config.toml
n_kv_head = 8
norm_eps = 1e-05
lr = 0.0107
lr_head = 0.00705
grad_clip = 1.0
train_tokens = 954400000
MLP neurons of a small language model. Each row is named by its layer, matrix (gate and up: input weights) and neuron, and shows model dimensions 48-143. Each number is 128 + 32 x the weight over its row's rms, rounded and kept within 0 to 255. Numbers have three digits each. A neuron's up and down rows have the sign that makes its largest values positive.
After each neuron's rows, "fires on" lists the tokens most often at its 100 highest values on Wikipedia text that the model never trained on. A number after a token or word is its count.

L2.gate1525:141107110074099149162143109114123108138120141110123168159092111098145183055078178156164136164101163118097164137174188063099083101170099094160089122168088163138114081140162154172201169135118128076155139103130105165123127152082096152130071116149078089072142117116108141147177152129178166129
L2.up1525:141096122137136092162103121093132190121058084163176119126110109065137145104072154150123153133174114111108127196166162133090143115154099154116149104175131138187072104186094180175125132090178134170169175105132113143144072147145139172080097148136088121161151111131128137156117154152105186138
fires on: " of" 23, " to" 14, " on" 11, " for" 11

L2.gate1080:153109157126119144147117127142112112136217152104165153100109104146125120061152140152129106119129070113133218116088121080147035159116206144144126123093147140193145170088195091165097078178177181093145157141141154114125136174156141077139159084103104141157110156113078161133111188144083041063
L2.up1080:082163111127083195124130064203102115149203178155113098141034158136073086093139105142111129110135130126153104142105116097096054166185145137110142147136171115116161155111124135143133113138116119130108143156111125137049137086120130109082151163166099088143132131083150209126150152127070085134
fires on: ";" 31, "," 30, " |" 15, " 2" 5, "\n" 5, " (" 4

L2.gate875:126078133112159209146062125157099143108176153094158162070128132103096129141102169113167085153150156139126153063119103117165145151126079130185114168115173170092119118104121106183112107047124097174150119198097153144144175039112087105164075175180113183097132161116129122123186138111090115145
L2.up875:076099168076111153064112075087110150093123135118148117125147108143077091134164124075157125090148150103089079120119145128136112174141132186164183110175125158133124137130170095093132088129164104096097125114144187070165117129124121137125090181184062154127187151144116189117121090132127164134
fires on: "'s" 74, "s" 9, "'" 7

L2.gate960:148111131167061174059162118135139124111142191070140204133173089143085138134145145081136132141069098109110103143088097070114060092105132102116111170101145083125129135153127132142141153168141102146119195104161134177100115086163206144072178102088118181117118142171144073150069154085164114111
L2.up960:128146093138076125135165183119111112172113128120166221119119124159235185119088116119095133092158096094131116065133136095178089145175149070128151151173112057131124124192149119152119119142117104091125117116163094123138093092188179108152111064105140172141136148146155130080134174126080117101
fires on: " by" 64, " to" 18, " with" 5, ":" 4, " of" 4

L2.gate525:145144200081140157132066156153158049117152105147092061111134085139101131091174153119090116144143165114139124067065140161083102128109089114155081148111144152123050110144136112086162092131144137137138153114158159148089117139100104110078163188140136094084063148120136071138120124203149137124
L2.up525:147094131121138189162109126115146094171114163183124181144127122132152158166077141177104096133198097150127140144145133094115138133120183095097132154124140160069177085113141137120095102088124126086142138119136157097127044062139121198125141167142127047127129111149185089159143156132137019181
fires on: ")" 60, "]" 13, "n" 5

L2.gate412:148134110185090134126097136166105119154094145144091146121145160191106123113143145149093153134082102167143207088137130105130082160117145097163189104146144140176155121180128158079167079138129130134123093116149129133095194127126189139082085114094061176108089124142179096159112178140133144202
L2.up412:131092091170153086147116152091127119118158101127117145087070131129175115103134129135139118175169136097153148137191122140146108126153147154147148210136135130143120133084088167158125119143106106123141171058109078156106147093056165151088125090148152155124119149172105203097106100116112067085
fires on: " and" 35, "-" 18, " to" 6, " two" 5, " of" 5, " in" 4

L2.gate825:167118092161124165129072111136157197122138131099076174098093112145122079117123122167177141138210108124130133090124144124075154086119160142082114124108154081094105161124134160151125089144120176081148161107122128135121153165112143058166099071106097130176161141170113139176121037114074077057
L2.up825:079109127093163136132096073140156141155138166101140100168087089167116116098162118075158091124176142170081140135144155137103098089162054105123154131112126133109171135116171142120131154107113124147128126088142120078111113154128166116192182120148169169075129140125092143131140109162151129131
fires on: "\n" 83, " |" 8, " " 7

L2.gate420:173165179107090107070064116169153125113138140143044200136149125136093151137178146118116154150085107146120165109121173171105084124159098134117185110071167168082180139225131136097131073088132088108126126188184111110100089139091119118148089138135183115140128091119119045132186151164101135122
L2.up420:114109152152158075134106067167104141150131127073153158161128213138130128177159133143139066132067128164126146081105153086092106129168157110152172143128101148105139119170118134109085176102091113135136068113110119154182123137160157124147149123098115095073137093112131137121135158154118099156
fires on: " /" 38, " |" 33, ")" 21

L2.gate440:145084101141163167141167142126166113148120131137135117133095105167095107148084157148109093102102150093190159119153146125084091127072177150147115159075182068102121105118157096129158161137182110137120147150164155110127124130154114195052030150155136126137099175126115182079118127077132152132
L2.up440:111145100118090112159128176107130109144106153097079124125110144115160143123138124100165077171132152147110123162164146090146161089068111100098124119209122056070097138131141222137137156134138151098146146150117102084153131032135173103156041132075111076145139175082111134109171179162122134155
fires on: "-" 59, "\n" 41

L2.gate287:117095155116127161099116091168129123109119083109140090093166143158135143124089177101099063120142108128124155114136098136098114100111152122139151134192140159117151152142109010113147154153154126113160087103173132094142152123164168183134159119196084098161178152097079135134130135142106115105
L2.up287:165125098120112152117175193147168152131096110080142111111113160189166128134124133066125124094107070145148114122150072158107115165135187150080158128126124165171116064119167140143112122145101153134140097147060110076097161142139104143156139111146123113150116082131119142134166140131141113076
fires on: " -" 43, " World" 26, " \\" 5

L2.gate1059:117089129135146159158121148139094075120157215085142099104119128137136130126119161125114142145165194157169131149100037209101162111144079098127156056129156142142138152116134149177080148080168120186167121107119157078151096088122097118101120159135157097175115133171055141107095070179112100083
L2.up1059:058143121183154140152154116184121127133152135112206087040110155090129103147148167113122133110113065128172106152169150156146138092132103182177188071147129087095164157129159125086108114119095140138084138083103125080145127148134139177136125168151113144152048117151083140114145140166126109062
fires on: " '" 31, "-" 20, "'" 15, " \\" 8, " of" 5

L2.gate1083:103099076121118082096142176158151085108086115105128138153166156172114095117151110192125189118099156155115122102157083152078026154123123059144169137100113131135182116146079063149129143134145151198122114134099165129170137102124119108078131126137153128125105065067149142170120137152114054154
L2.up1083:135081106164174168075081178099120121121186112153155097101137093114137054171121083064087187128128099137143121088139087076051080126161109119161164103144165086092152168079136112116109137167116154141143205115119120118096110174180108161103110106092121143143110148104199108109080084158162087114
fires on: " and" 26, "," 23, "." 4, ":" 4

L2.gate900:155118130146147080083061131120082103146147106081083124129131139049133139118184179134141171157176100178118106132180093117179176105131182170125077130147092101147108134112179181132161161172122142180103040141148128094135069111126173068106080139125162156100147117086071101179155102160119115157
L2.up900:145104135095158130135087171056120083103173155174104152101078115130145161083133142148124114154152149124192168095143126101189119136171128074153109151064138164086151159096109143115139183073119134126136116112084167074135118099054135098118161103084157083163102124170132076150125147181179121146
fires on: " and" 66, "/" 5, "-" 5, " &" 4, ":" 4, "." 4

L2.gate1370:109139075155196130113187089182085077108108077106171157099116137085135081186135132106103152167140130142083177117103168137070106136143130161104148129145129099139150106095169126164141093113135146101127187096145186098098125093099110179155175088139139143109133178170091164143099106105104120083
L2.up1370:186199156091127120114153052137099123079142198088056145165104093143113101118150121143162141122167156134167164163110132157138143130150132200136197138089093129135182148113097140071112094105152050079108162218130147131129146123107144148119125081107152104135148187109102156125120173177213109141
fires on: " |" 74, ";" 17, "|" 7

L2.gate1203:116156143110173156114124145163109147138141108143119110126152087094108105156127128080095132132121171139122114160123153074070197090071124148109136124105145132102146072130177149148137135172118194121157115159081106178103093077088150055153114105150116108158126162093085170061132139140140180179
L2.up1203:166162159145113129082111100148128123125133111054128166111114118163107129169153135168142094107072143144085143109102110134133162162130094171176162112118130101107139123143136045117127117079096177105114013179115036145171089106128166112137101114118164130172118077092212082076160170172133187148
fires on: "y" 31, "ay" 13, "'" 12, "ir" 9, "iy" 7

L2.gate768:128163086131086112126191126148124114079120177157086102065129142064091157106158125132194156142163168115169180108138163111154062116084110196102122122090130137106135204141115164172151177195147138129145190139127121139123124057091166113093125096135110129115109136166205123078141092222152208170
L2.up768:149106075119128146081122104124157110099090089111120111122109107176110126131118141186126132117159141180104169118194150139171088140103146150124160123178104113096100086155207152096143183108125126046107169084125165120091169086103150144104083161154124080139158181117120075108132180154157179130
fires on: " \"" 52, " “" 25, "\n" 6, " ‘" 5

L2.gate1165:128107156066121174148128110107155113097144168124103084098123141159151147191059134142117050108088164153099154104172093153090139160122080153125127156158090144121126135137171160127022112114149107096141100065105140110141120090170074181171069174134101073104135144108168168126150064101164119133
L2.up1165:093148126172164070135165154124137136127129129175145151103121147145146151084152123162130154197115128113116130120092162049092110118103122131171124142090064132089108116091076176092108095148069140122196120141135190105107106129128085112155172068163121099131129130072155154134159101158155096183
fires on: " |" 64, " /" 28, ";" 8

L2.gate344:100138086072099119076127066138138157067115103093157072112134093157104117075135158132077153077113121115155069131161141161131035116172141150141128170125058115093121116148142177191098158153056132089095141128169193161161146138127115095096116176102209108193132105113144160154126130169100167151
L2.up344:177117098155160130152154123152126102095155128102109152126131128163125074156120144110146167132128135152123172142080108142128163130159126053106114172153173136116134104136146146053146130141088025142172135152139055080066198113144118108108094155094166081105124082062151156108135156121120167128
fires on: " Sh" 22, "sh" 12, " sh" 8, "ish" 8, "ash" 7

L2.gate676:209120139154158108122172095152156070095102131134154089135139009145141118118107181095112160107154161112162131130150154142129204133075149100121136106140082092080098120138093120165101174161146151104103133094123100125148197124107127059163166104085098116114142094128182142139139125106103122133
L2.up676:164123066109096133220135129077106113189125099113118104204153176128169140130150136105125138151118097192098160092148099153112125142190188155144120118154094166150155163150153156094154126143149122153150096193093149133116179152117177068096148064156140148149132107139073076169124183159111165163
fires on: " |" 61, ":" 8, " as" 5, "ric" 5

L2.gate18:157101120157113136176105159078152156140184149139113143097136150087142154140096116110103129121095113124125140083077172144095124130119132170167071145151139178133137183150111142082127103088149119132114112136173180088119136113097114066170087072114114105159106126126140100118089073131170148125
L2.up18:159112120105077139098087162132130132173161165105119156159182182087112208170146200091138181049155107073100202059095125125157144159109089127138135057107182164138086098087123116109118140121091152100124137172097107151161111159118144111135062122085139064141106099087124112114137089121096169069
fires on: " of" 68, "-" 19, " in" 4

L2.gate1014:106121118153083158152125180139091121129147059104135089106169174154095172121167110087171119081104125148168133129158148075089126145118082124166083140153162109151135199146139133132216148155176124115129147139104137171125132130102144098142100141142127092115165140126143128135124126077099075131
L2.up1014:138088164149125136154201158178062111145127062160134114081137115211098176176133189107166087186153103079142128183139116104149149145147152149114085129147120090119150144129145121139126130082185143086109110120146079163144133159136151141188079180143078112121087102184152168144148109089187144121
fires on: "\n" 25, " who" 17, " |" 11, " but" 10, " not" 9, " that" 7

L2.gate571:120114172071110152100125087097109157192132122133123111099068109138179124182141141121087119186110109137103104125132084149111128147116139128163148149118118180085133122187134124084186093094147104080109127108092140078131100094129112144162094159161182178184169124112129196100161107130159135118
L2.up571:154103123107106130117096154143116199148116149136130111069134138127085059114095149140147127133127142118091108125141183145118101158116147136137087194041146179168123109155136165095112131105117216127171112125128145112136055196127112161108129089147101134093136140083153141058122083131160095131
fires on: "M" 47, "v" 14, " |" 9, "am" 5, " Mad" 5, "V" 5

L2.gate1065:035156115166121077146117124165089104115138116189119092152155222117130203048136151125099160151161120191113157158086119090143152148214132147130161152094167095081127129123150123209136123178087177134084103081144116196150162107141136196145111168081095149068094151140151104072174158110149099120
L2.up1065:140104166118174083097167205147127101127117056117093092164130140141145209072120130202130065155105065166176110091155128122094106176191156083125100126163128128128112125133141095062168120124116145107108168104123125132149107150124058147193089204117087185106123136114118138110113161127189123138
fires on: "." 90, "\n" 4, ")." 4

L2.gate779:156137047089122151135134164157173147094074135113085130156152170156099170151173145193133101139162146101099191066082126145130151133131118122142170123166146140158107167194154161128078149105151099089171099069111102113068110129128220152127130150119067097121120094097137142174090110111192143126
L2.up779:125109090132109075159187095132088114080167162079085167150156195092068176139205106140109137134132131096133088140085096130111107142140125141144054106113098196126127101135064177189169100137177136085220099105171143143180070115080188081087140105173129070115102149136088122151115110161133084109
fires on: " in" 50, " /" 33, "'s" 8, "–" 7

L2.gate722:132149122170132147144096155138178130144135154157099162157094079159148116087214116248125134152077123080086123097108144136123147102078114131134112134147125077139126171114156178112136095069129093126135180115166127098091136111104113154087088134116072139204110125063181107153105111158147132159
L2.up722:066072095131112129095133085181161062138183089100140144181197136142093175105167161144146103139098137094095140100130086135106133137107141137173178102157133124153108157129097125177171157107152135148098094190066149152106138123126116159103167196123148153104088151139168129162113110118086140113
fires on: " of" 51

L2.gate311:114120167135185134120158183077132183157141107134077162167119116152128159137140127121090163121142124122141145141136125120108102136124187119129106099111104096098129081129110186148052107160130118169116194200159119154109127100169152105056173093081142118070096165165140147087142132112151140117
L2.up311:126175122159134155094092090046113128121118085108134110184137115137101138095152179148145118067188110131139145148153105138074149129077137111108110079123217125137144172067119155091184163159145104206179113088202191103110151116112135110109141078141126160143102166138102156167137122146112129158
fires on: "k" 24, "h" 16, "g" 8, "j" 7, "r" 5, "e" 4

L2.gate348:087123110111135139130118061116210105102174162089130146143149138091133066138106131069093166134123125122179141089095098112170108156148105129133161173157118127115035118165139156122150121103165190145149150092170125104145070095114115159049119146067141109132082099102150144071119121109120127149
L2.up348:056137162097167136154076099134128145070106133115146098091158103190161139128153131135128154104139136105117132129108112130124136166120114131090116162102110107171116142088154120088143140146175102041169146086134141094078091165137107097108114163111128113110093110172086084181077191072172129144
fires on: " (" 39, "|" 18, " |" 9, " 2" 5, " of" 5

L2.gate933:164134157196134166128185107164081151121133175163047105078070109164117155142098138149118122113117147088071152033102130099116082175121132143098071090162143150099112068108080167113083164155061077065153110132112149075090094094140102166141107174102128094122081197121115110195081077167101142164
L2.up933:111121150123126160185169140074131108132090151184136133100131164101102174127147136124133138158112138066101139130132184120137088099130079131089156139181110121059174104143084131156115182114133147086129164118158088057183087144102178139113101138108070169073119133133082149116167069160096128147
fires on: "-" 60, "ly" 7

L2.gate1214:154079159123147102099148120162155119105042098103081069127163109167162178170091136137143142141108077119138116116184087130097082205043112154163140130167138118177086124184119175121116165132082129143095180116165158102136138094159082157157128152139131166059119119093147120164155092156173116218
L2.up1214:144064133067164083102142159101160113112162118114195119136111160111113105102135185148111178148137154087140170077124100103169123135095121083175104151115141124124124089093097176149109140170109134079100119137152097128131142151137127099145109111101147178105129097197158129100164077198119116158
fires on: " that" 31, " \"" 19, "," 5, "." 4

L2.gate243:130139193092117102131075098117173140137094137118151173056099181146118122124097160074102153153148132097110129125136127153136159121141126129163150154160166190100123168077129147109169147183107148113127083191137095093174121144211145176109084064187078113094121112073084158132138113148149077151
L2.up243:084149116120107065201137133123130110099117110130064083179169096152103129156103140141143126130096090137112110134112109097139128204100157042179121102134143106069105102108151139172099137096165131089165150093147090082088114124172144098082088092096139159112151127073101134081131131096103169091
fires on: "\n" 40, ")," 28, ":" 17, " -" 7, " –" 4

L2.gate1374:156110134110076170108101093127138206094072152117150125136179123127181123135137158105163171148084168130226100166124072172139061161097171145073138049157152165081078126116175132181113116101153129086141147158169134122117121143150177188161166137134148122096132105106029170154146098117167144080
L2.up1374:151126181151175181124096097153088137082120143133174121096147110151114186177169097077163142158159155161154076142144140165213091141137119118089171123127156136141136134114079116121090152154168127110123153114156153155114138176135120147106170146115116163047105107129145043144129099133127124129
fires on: " by" 33, " given" 7, " to" 6, " over" 4

L2.gate984:115185150158115114147165121170119081158097135139149148144118132062143179132170175112126123108105136137105129025098062129129115180131120143127137186122112117121139143065094125194183121063182095153139161111101179113049140101174139134154108110113175130134155127106070144106150160123078149146
L2.up984:058195080091152125168138121116167050151144157186148139129154149106119124077113142132115140119071148175124074192169165139111143134134147133115127067131166121090185089139097117183119104127124092154124110178107101168124118174116129103121132115146138166214126133074100116141134143135176118103
fires on: "in" 22, "on" 9, "al" 8, "ion" 8, " middle" 5

L2.gate739:115115158102119108129160102129102151132174079096121145078138121120084115133193114129137082154128167204034135129134118085173149134131104155101166127103108109146147092121111155180084095132170096084110144143169100119117154114104106137108129108119129167126116180173130081115080141057102089213
L2.up739:112128130097138157157093177169099132171087087154162167143101122139174108072157174107171106103093169150060145135167104100143155116110084129090068124093128118066108096093159138151154103124132111139109154137081106164189099113098130155125088099161083146149116107055125185119129161135154133136
fires on: "6" 20, " of" 15, " age" 9, ":" 8, "1" 7, " |" 6

L2.gate425:096132158178069146139137158122134053096134145108123163127141119094112089123125138100088088050090152112185070148145126142109147082087139092123081179091080122139145202072163126130168097144122128163142121154120137138114145134163159105139147150180085133183128127090070154172096113087082175150
L2.up425:122145133077111109186126147137105107116155111166150187142131125111136118117100122106082140087143186114062100218092087138116071118087159133201184167088147142121159159112116141163056134179145189115082096120159162133113153198114102154148141143182146065105149140129099165096112099137107118131
fires on: "\n" 40, "." 15, " released" 11, " by" 6, " discovered" 4

L2.gate1277:147125176116123154136115181087062133114111130108124110104147135193200142113085131134028141175192091107138112052107090138160120100101138139097137141099177144119132110127109144120102120116182137149158094209100135132151057119115195082121146141139117140058048125103114090126098101134120096224
L2.up1277:140142199130125166124120162126095066134091148167135145099127142151170117130088176147104115149228087104182166142150151114131134078074124153163141153089149129162099130120107127134159197128125093111132101098095176101107088096134160107148144116073134173103070181107137055108103096132174123178
fires on: "-" 62, ")" 10, " for" 5

L2.gate1222:142138138150111152109116134167197076116144170033102112117127154124141147117118130136095088141097152089224166139120107093115110156113145100171100122115130082150151122102136175109174153123159226149180124105133130127130115185114188138139182128114128090096110126120128120095081143138135094156
L2.up1222:115121124080113111133110142131124108139090179116115094129108107190095161109104134106127141071120147138197121211164110128170094153105135121149114171096127121190194140136089144112074147123131217131142152083101146166156179136132095128106160092146127113161132134086098169121128105095224128153
fires on: " |" 68, " by" 17, " (" 15

L2.gate889:128108126102134190123193132178133102151123114067115152120115138127135109090164131099145113149091141166175117127166160148051103187088184162107171084114130166124114112109134173104123173156132095130151150078167149097112184117194110119099072128140101100107197115136148047121082080153107120132
L2.up889:094114102127139119180170104117128163167091169127108146095101187123166101104075121134195146111164104154113128159192156122165147172163106099095196070077129150120158101173119147082111160161085154080166154119149095198130151071112122098118129150142194165099113134124135195105134115186157198137
fires on: " \"" 67, "\n" 9, ":" 8

L2.gate318:140146060076156108156157067125092093133132081103080144141084166135134130116188179157152151126135114084122089153131104093204121138147162114119129116106155095082116125095101133125171101129178087149131133111069133119139088156159183146116085168165098176092105176173110113073127090133153120201
L2.up318:119157074127174104136156159143139068170139180112085089091107136149079101109139137159182137106173119118146164188149128142135101164143103104126084184069078125097084144123083150068089133098178090114111108090175064063134127073154162173097123162145078126113132153130162143125159118166146113062
fires on: " and" 26, " on" 13, " of" 12, " for" 10, " in" 8, ":" 7

L2.gate1485:145110148158090117051198104060160127111182158115133089155090116110105095125146155119124103093128071136112164155093181091143158090160083050120142107104138109062151153081155173170179090098116111117059143079126140069122175118129164118113137132162123092134080107055128123177172115140199171108
L2.up1485:142070121208149125087149072068167149145110144149170185127123175143143105101164059151140075124161132133178087133129116164136139142110121102062130106113130176119176166076079144115114112122078212156096139101067152098124121146094154038121146156097198166175130149106160122154150185124154101144
fires on: "\n" 25, " den" 7, "ert" 5, "st" 5, "pt" 4, " respect" 4

L2.gate827:197172164150140155075068061077141116157120124118145144118084124119151148124100137151130125144125189132071152164118092108094091135164140110148122101106164123156128168122102131119110180127168086140126140070105119131133110063149095169109097095099104124107134149148141139156135167164138108137
L2.up827:176147118141066124150155086052109106101076186081140116135091085152172103088109124121115135143185120088156106077113137124146106121155086056143076203087174136154090107160113151129128120154151129124079092121044108083136113098110079131078128146125118125178132081141126133157090148140121160108
fires on: " for" 75, " für" 7

L2.gate1509:166118159124161085112171140146150135124110174113115112093149135205120107130118143152135076145143161172083174091109113179146136078113118104174158160141041129093105125140135137216158101115119168097114096140147074151113087147141139060121123166128146097133100154079137177104183187176068127130
L2.up1509:073106122157184119159144104180159103169127171085180114095125155159164101146141101139146185107040076121139172163174113138122181134106102075140139162146032133140161191167111116114077160106150194123101154137149083117171095123172112080132146110148122109176065160085169177117161181101136121132
fires on: ":" 32, " 1" 7, ";" 7, " a" 7, " |" 6, " Pld" 4

L2.gate66:122161097123102072094123123183186110103131116137108120156132152127155133124111106144168117163124093154069148078130114118161085167134168108107129089128149128123102153126125066124159149112187095118086097179208103178119119146121081170149124141114100165115101146099074118181184167166155152176
L2.up66:094183054114103168140116122136141098138185116112159213158170175146179142116126156149120141126193151164098157168150173151147140140126168122105127062122109142098132133114125097105123178146146076146137160139145064131116116127083138176091173202078138153118077050124196137048098143094135102093
fires on: " (" 12, "(" 11, " of" 10, "|" 9, " western" 4, "'s" 4

L2.gate949:051173048141117122128149122146080147160136102117134147143137151076158157098118151160101157154096177104098150172089106115098148155164164094171084122148132107154078131157131113130141103151093114114096105064154122110089140071116095114160055150115157130141184117135156030160161096118148133157
L2.up949:091164103107131166091074101147173088128163028161112121160150153196154095108089122035100152150129110094072095069065185088127163108171166154134148155184091110104123140125111050143165121114183152114095104144138102045133200154085123130132097160113166168147128140121147104128072170182178133096
fires on: "\n" 59

L2.gate913:125139118217074121137073129148112128153122156093163091108125151196106084101086152081083120122116175102078148150085148126093114162150107169079086127098174066128159146136139149113147148153118193134108166119199170081133152106147168104175152139066168138123096096140179091146101116123121148117
L2.up913:176134153093116173121151123146133144121166167140146111086131132135103149153103129119117119093117076121092159080127123191191124139103113190131125113156104100100102118190123059077115143122087139152123147164222154143128098093143089133164111124116102123126114166067142085131129141131159168140
fires on: " \"" 97

L2.gate1215:070050099175171177137124137169109084112201137073096176112147123088145107120069133073159121163151114114099140093136138140185179125117101080144140096116181116112157148126129119122157138079141149158111104103103169125126134139080161161143127083177096122176116159182143129145127074096138129138
L2.up1215:116133073050157152165164144126185150064152120132168086169176148139090123109150114112129146117149136117147090147103114158147153157191169119149180086112120132138117052163182116150085131136101121149147062097167111154104161165110124117118097094162176158182147180093177184113153191122110136112
fires on: " and" 56, ")" 8, " in" 7, " but" 5, "." 5, " was" 4

L2.gate1316:123142198109140136145127091132157137153187132107144146089094083077171104205132155129167072142115104164127101051143146163135093159127157133133151122147174152135148146092111160107141148122176166102148143159101133056099075181119049109119141126167124190155085116089145113175105098152124176095
L2.up1316:121096140097050120133108066058135152117107195115154161131098074104095093131104098094150089116113087126133148144091071083039092101205154122136127096164116153130130124227160123130117138108201162126158156185118098088190173158098087117135094132158078187175127105175112142133160130155144142107
fires on: " m" 22, "'" 20, "m" 10, "ic" 7, "st" 4

L2.gate1157:100114149132172089103083146161092122084134154128093154166114107051130052134140155156083121105148153141099142067085144098117119144117160135173141141088093099136152114079110128109110145126183133162090149129128079130178133082124123163087123174172097043132088125110087145174099147141136057137
L2.up1157:106132097094082213151169154132091121131136103153062140119164163157187071126126084167116102159093103101120132171188139111153041069109053118172143165083097147118165123106153146138084141138116118134135107115123145167176109073084130115119133151082114193141089160188145125123063151138103097129
fires on: " and" 70, "," 18, " so" 4

L2.gate437:137167115106130151165107156135117161089168152194108142149169108082206168130140135157091110129136183130107127092118175126144135138043105121147144147109035113059161128123148145132138114132067113070149142092111091092170144093144138192131126123121121089100124147157162129114181113126165123120
L2.up437:141131149117099148190122111171125111155153111152124176152148111133152119123119141148142200178142134090099119137127100120109094046107115232168112150117153111118119090105108120127107168113152145124112154126139136133084147152110134108199100132100148084177112145141124131151113146129102124148
fires on: " |" 50, "it" 5, "-" 5, "," 4, "in" 4

L2.gate1340:109107151086090111092115126171102113115148168165137163126098147131108125024138166164090151138113137138115126109149082114150025101172151088098091084119150113134149088112100101131097160158181117153130137141151153171148110098110173071097165089169107155096162096144080124120132128171113076190
L2.up1340:140153128161125139150110121082109102126168125126134205086099174137113144086137125174163129076130146139110085139126176136095109115201187132060108114171180128091143135042101107144203102153158075146138140114160139146081223100149144112126144196109164146134096147127080144173175140182118129120
fires on: ")" 22, " (" 11, "'" 10, " this" 6, "\n" 5, "(" 4

L2.gate839:180132128213102150107158093162148084089118125120137089241139048137114124160104080169121170164104118124133122192172199114105102175069099100159155131138135096079117120031139141150158122128136121150114139108123096104085140120138170095101174129130134156080125132143147104080142139190106116122
L2.up839:138137092172040125111123124141120053143125103104100120170136093146113069142092152119197125132142091139151118104107142072105078127150162108171095114118133089096129117061088145121171128182142103114138148076190110077102162104161142121142152145032092209137094114150136163112157158184148092102
fires on: "s" 41, "or" 17, " S" 8, "S" 7, "h" 6, "g" 4

L2.gate912:084167114157137124080197153127142131079147118099031156083111081101105165130039149108143130142138172165125083086186142169138125148143091145148101178099087151129131133132104103197111122108122146149135115134155065114103147073117143145098142164128148139035121135103118112130142137112154124097
L2.up912:103138164113099164110179088118132146178122131097102116102116091146096193201118161096157159100158151179118087124104147158167095146179137151142083176133110198163131138099104085154141098104136109136100161152147137103142147133128175101101096144178197179097171138057091144104133115152145194149
fires on: "," 25, "'s" 19, ":" 18, " the" 7, " late" 5, " same" 5

L2.gate623:095107116121168138164106125123129153158116096083090102068146100128121133091149144178103137112095113196142153122080142156084142161151089153120086062127159166114144128166117145142129117083148144098070127164196158111122103118146108099191178091159175164179119184098117026133173101217129149118
L2.up623:175166144107120125104173116129114152121169129101145161158096159126121128142112137092066158123139130188204116049165136154143102177138151081094141105063153145125126136136160131148111144123140118114172117123083157113085110176171136163123163138089134082155064120179170157128118128077200167127
fires on: " that" 67, "-" 20, " of" 8, " same" 4

L2.gate622:167103143118115122114169079117093113136171159121109109165141118090097118081063132131170062112076130122091141163119164161136159098072160123137143152160168149127154127139169130078216093114181126083133129122116146125134103129171132177167067095139129126156137159193102129168152127092142125196
L2.up622:116095158163117170178105137100104053070129169152078123162107139134065142169158108137134093107098137082114146123093050142090146105137113132152197102088127120130140134127125125118192141086162183103151090119199172186060114124129131109094100092132192165061131094169146105098188139170096086144
fires on: "." 39, ")" 24, " |" 13, "]" 8, "," 4

L2.gate74:150168171099190124132118096099142167153136116079095149113118112168178097117139149122116094174151134182149132083096118149163136099114097113170110059104083202154110160120127073142089123102144115086123108128136150100103126145078110188124192158133110119122117104108147114150117159120074068132
L2.up74:128168142038114166139091114132151107183122148143130227128169171095141076069097134085126101083096109144125128137108161110079120166129148198164115096103079149115100118122109136130088113064176110074110157098129117076158098153119148101091138178101114140150118122092182169165163115129077140167
fires on: " |" 22, "|" 13, ":" 9, " was" 5, " two" 4, " of" 4

L2.gate1099:138123139192124060093113053164138144196105101100130102145133124156140144117134144111121085137163056096197104067117131091118131089073135163127098097117059167059137142126122138125158148116156141142125077128133144107159101133113148099131170117183132108079116072118142163076151138096110152093
L2.up1099:118137115179072159111152113150074156141129093158198134105139159105112089125090118167137140192130080145098113083183155073073086150165132078090149137112106096146088132093101167164088108139149091130108129132152133106100116098138142110124137151138108157106169139091139102190115158089155155127
fires on: ":" 52, " |" 24, "|" 10, "\n" 9, "op" 4

L2.gate1389:107039162095126148168133117142143137093141127052174163120121152086159128072115150112149143154138114143174129080069092110130152147157189102117137189150159091111126100132158122111086038219108117105204133121184172133169149115082186060145146211122082072101116140133145144153128169145138165120
L2.up1389:180096166105129095134145083125076167112214108139090106158151175120156099106134124102133140067179144129055201136117143091150084146120164126106141140122157135127130083141111077142117160129178109099148109139153145100144127159143189139079163188134077190127089163136116105171143129174060128094
fires on: " as" 54, "'s" 9, "'" 8, " more" 6

L2.gate841:100101126094070165093173129130101121102122111171123130111075193101140130117103143110157127104123111142090168185121126072153099104094162079142146120120117134108105181142145065163102176201098147092137100166128103151118134107087122121075141158114131112130136111151127039170114111175166120103
L2.up841:117144096080103084095160180123140156133111148140100143064091124114159160172158116188118089118109064103100135075110100107163141160127170085119119096075111126108164183136148105146127163118103092129121131147124094126141051135147095091120117120120116095090078174151130075132127132145114129097
fires on: "\n" 42, " →" 12, ")" 12, " of" 10, ";" 6, " over" 4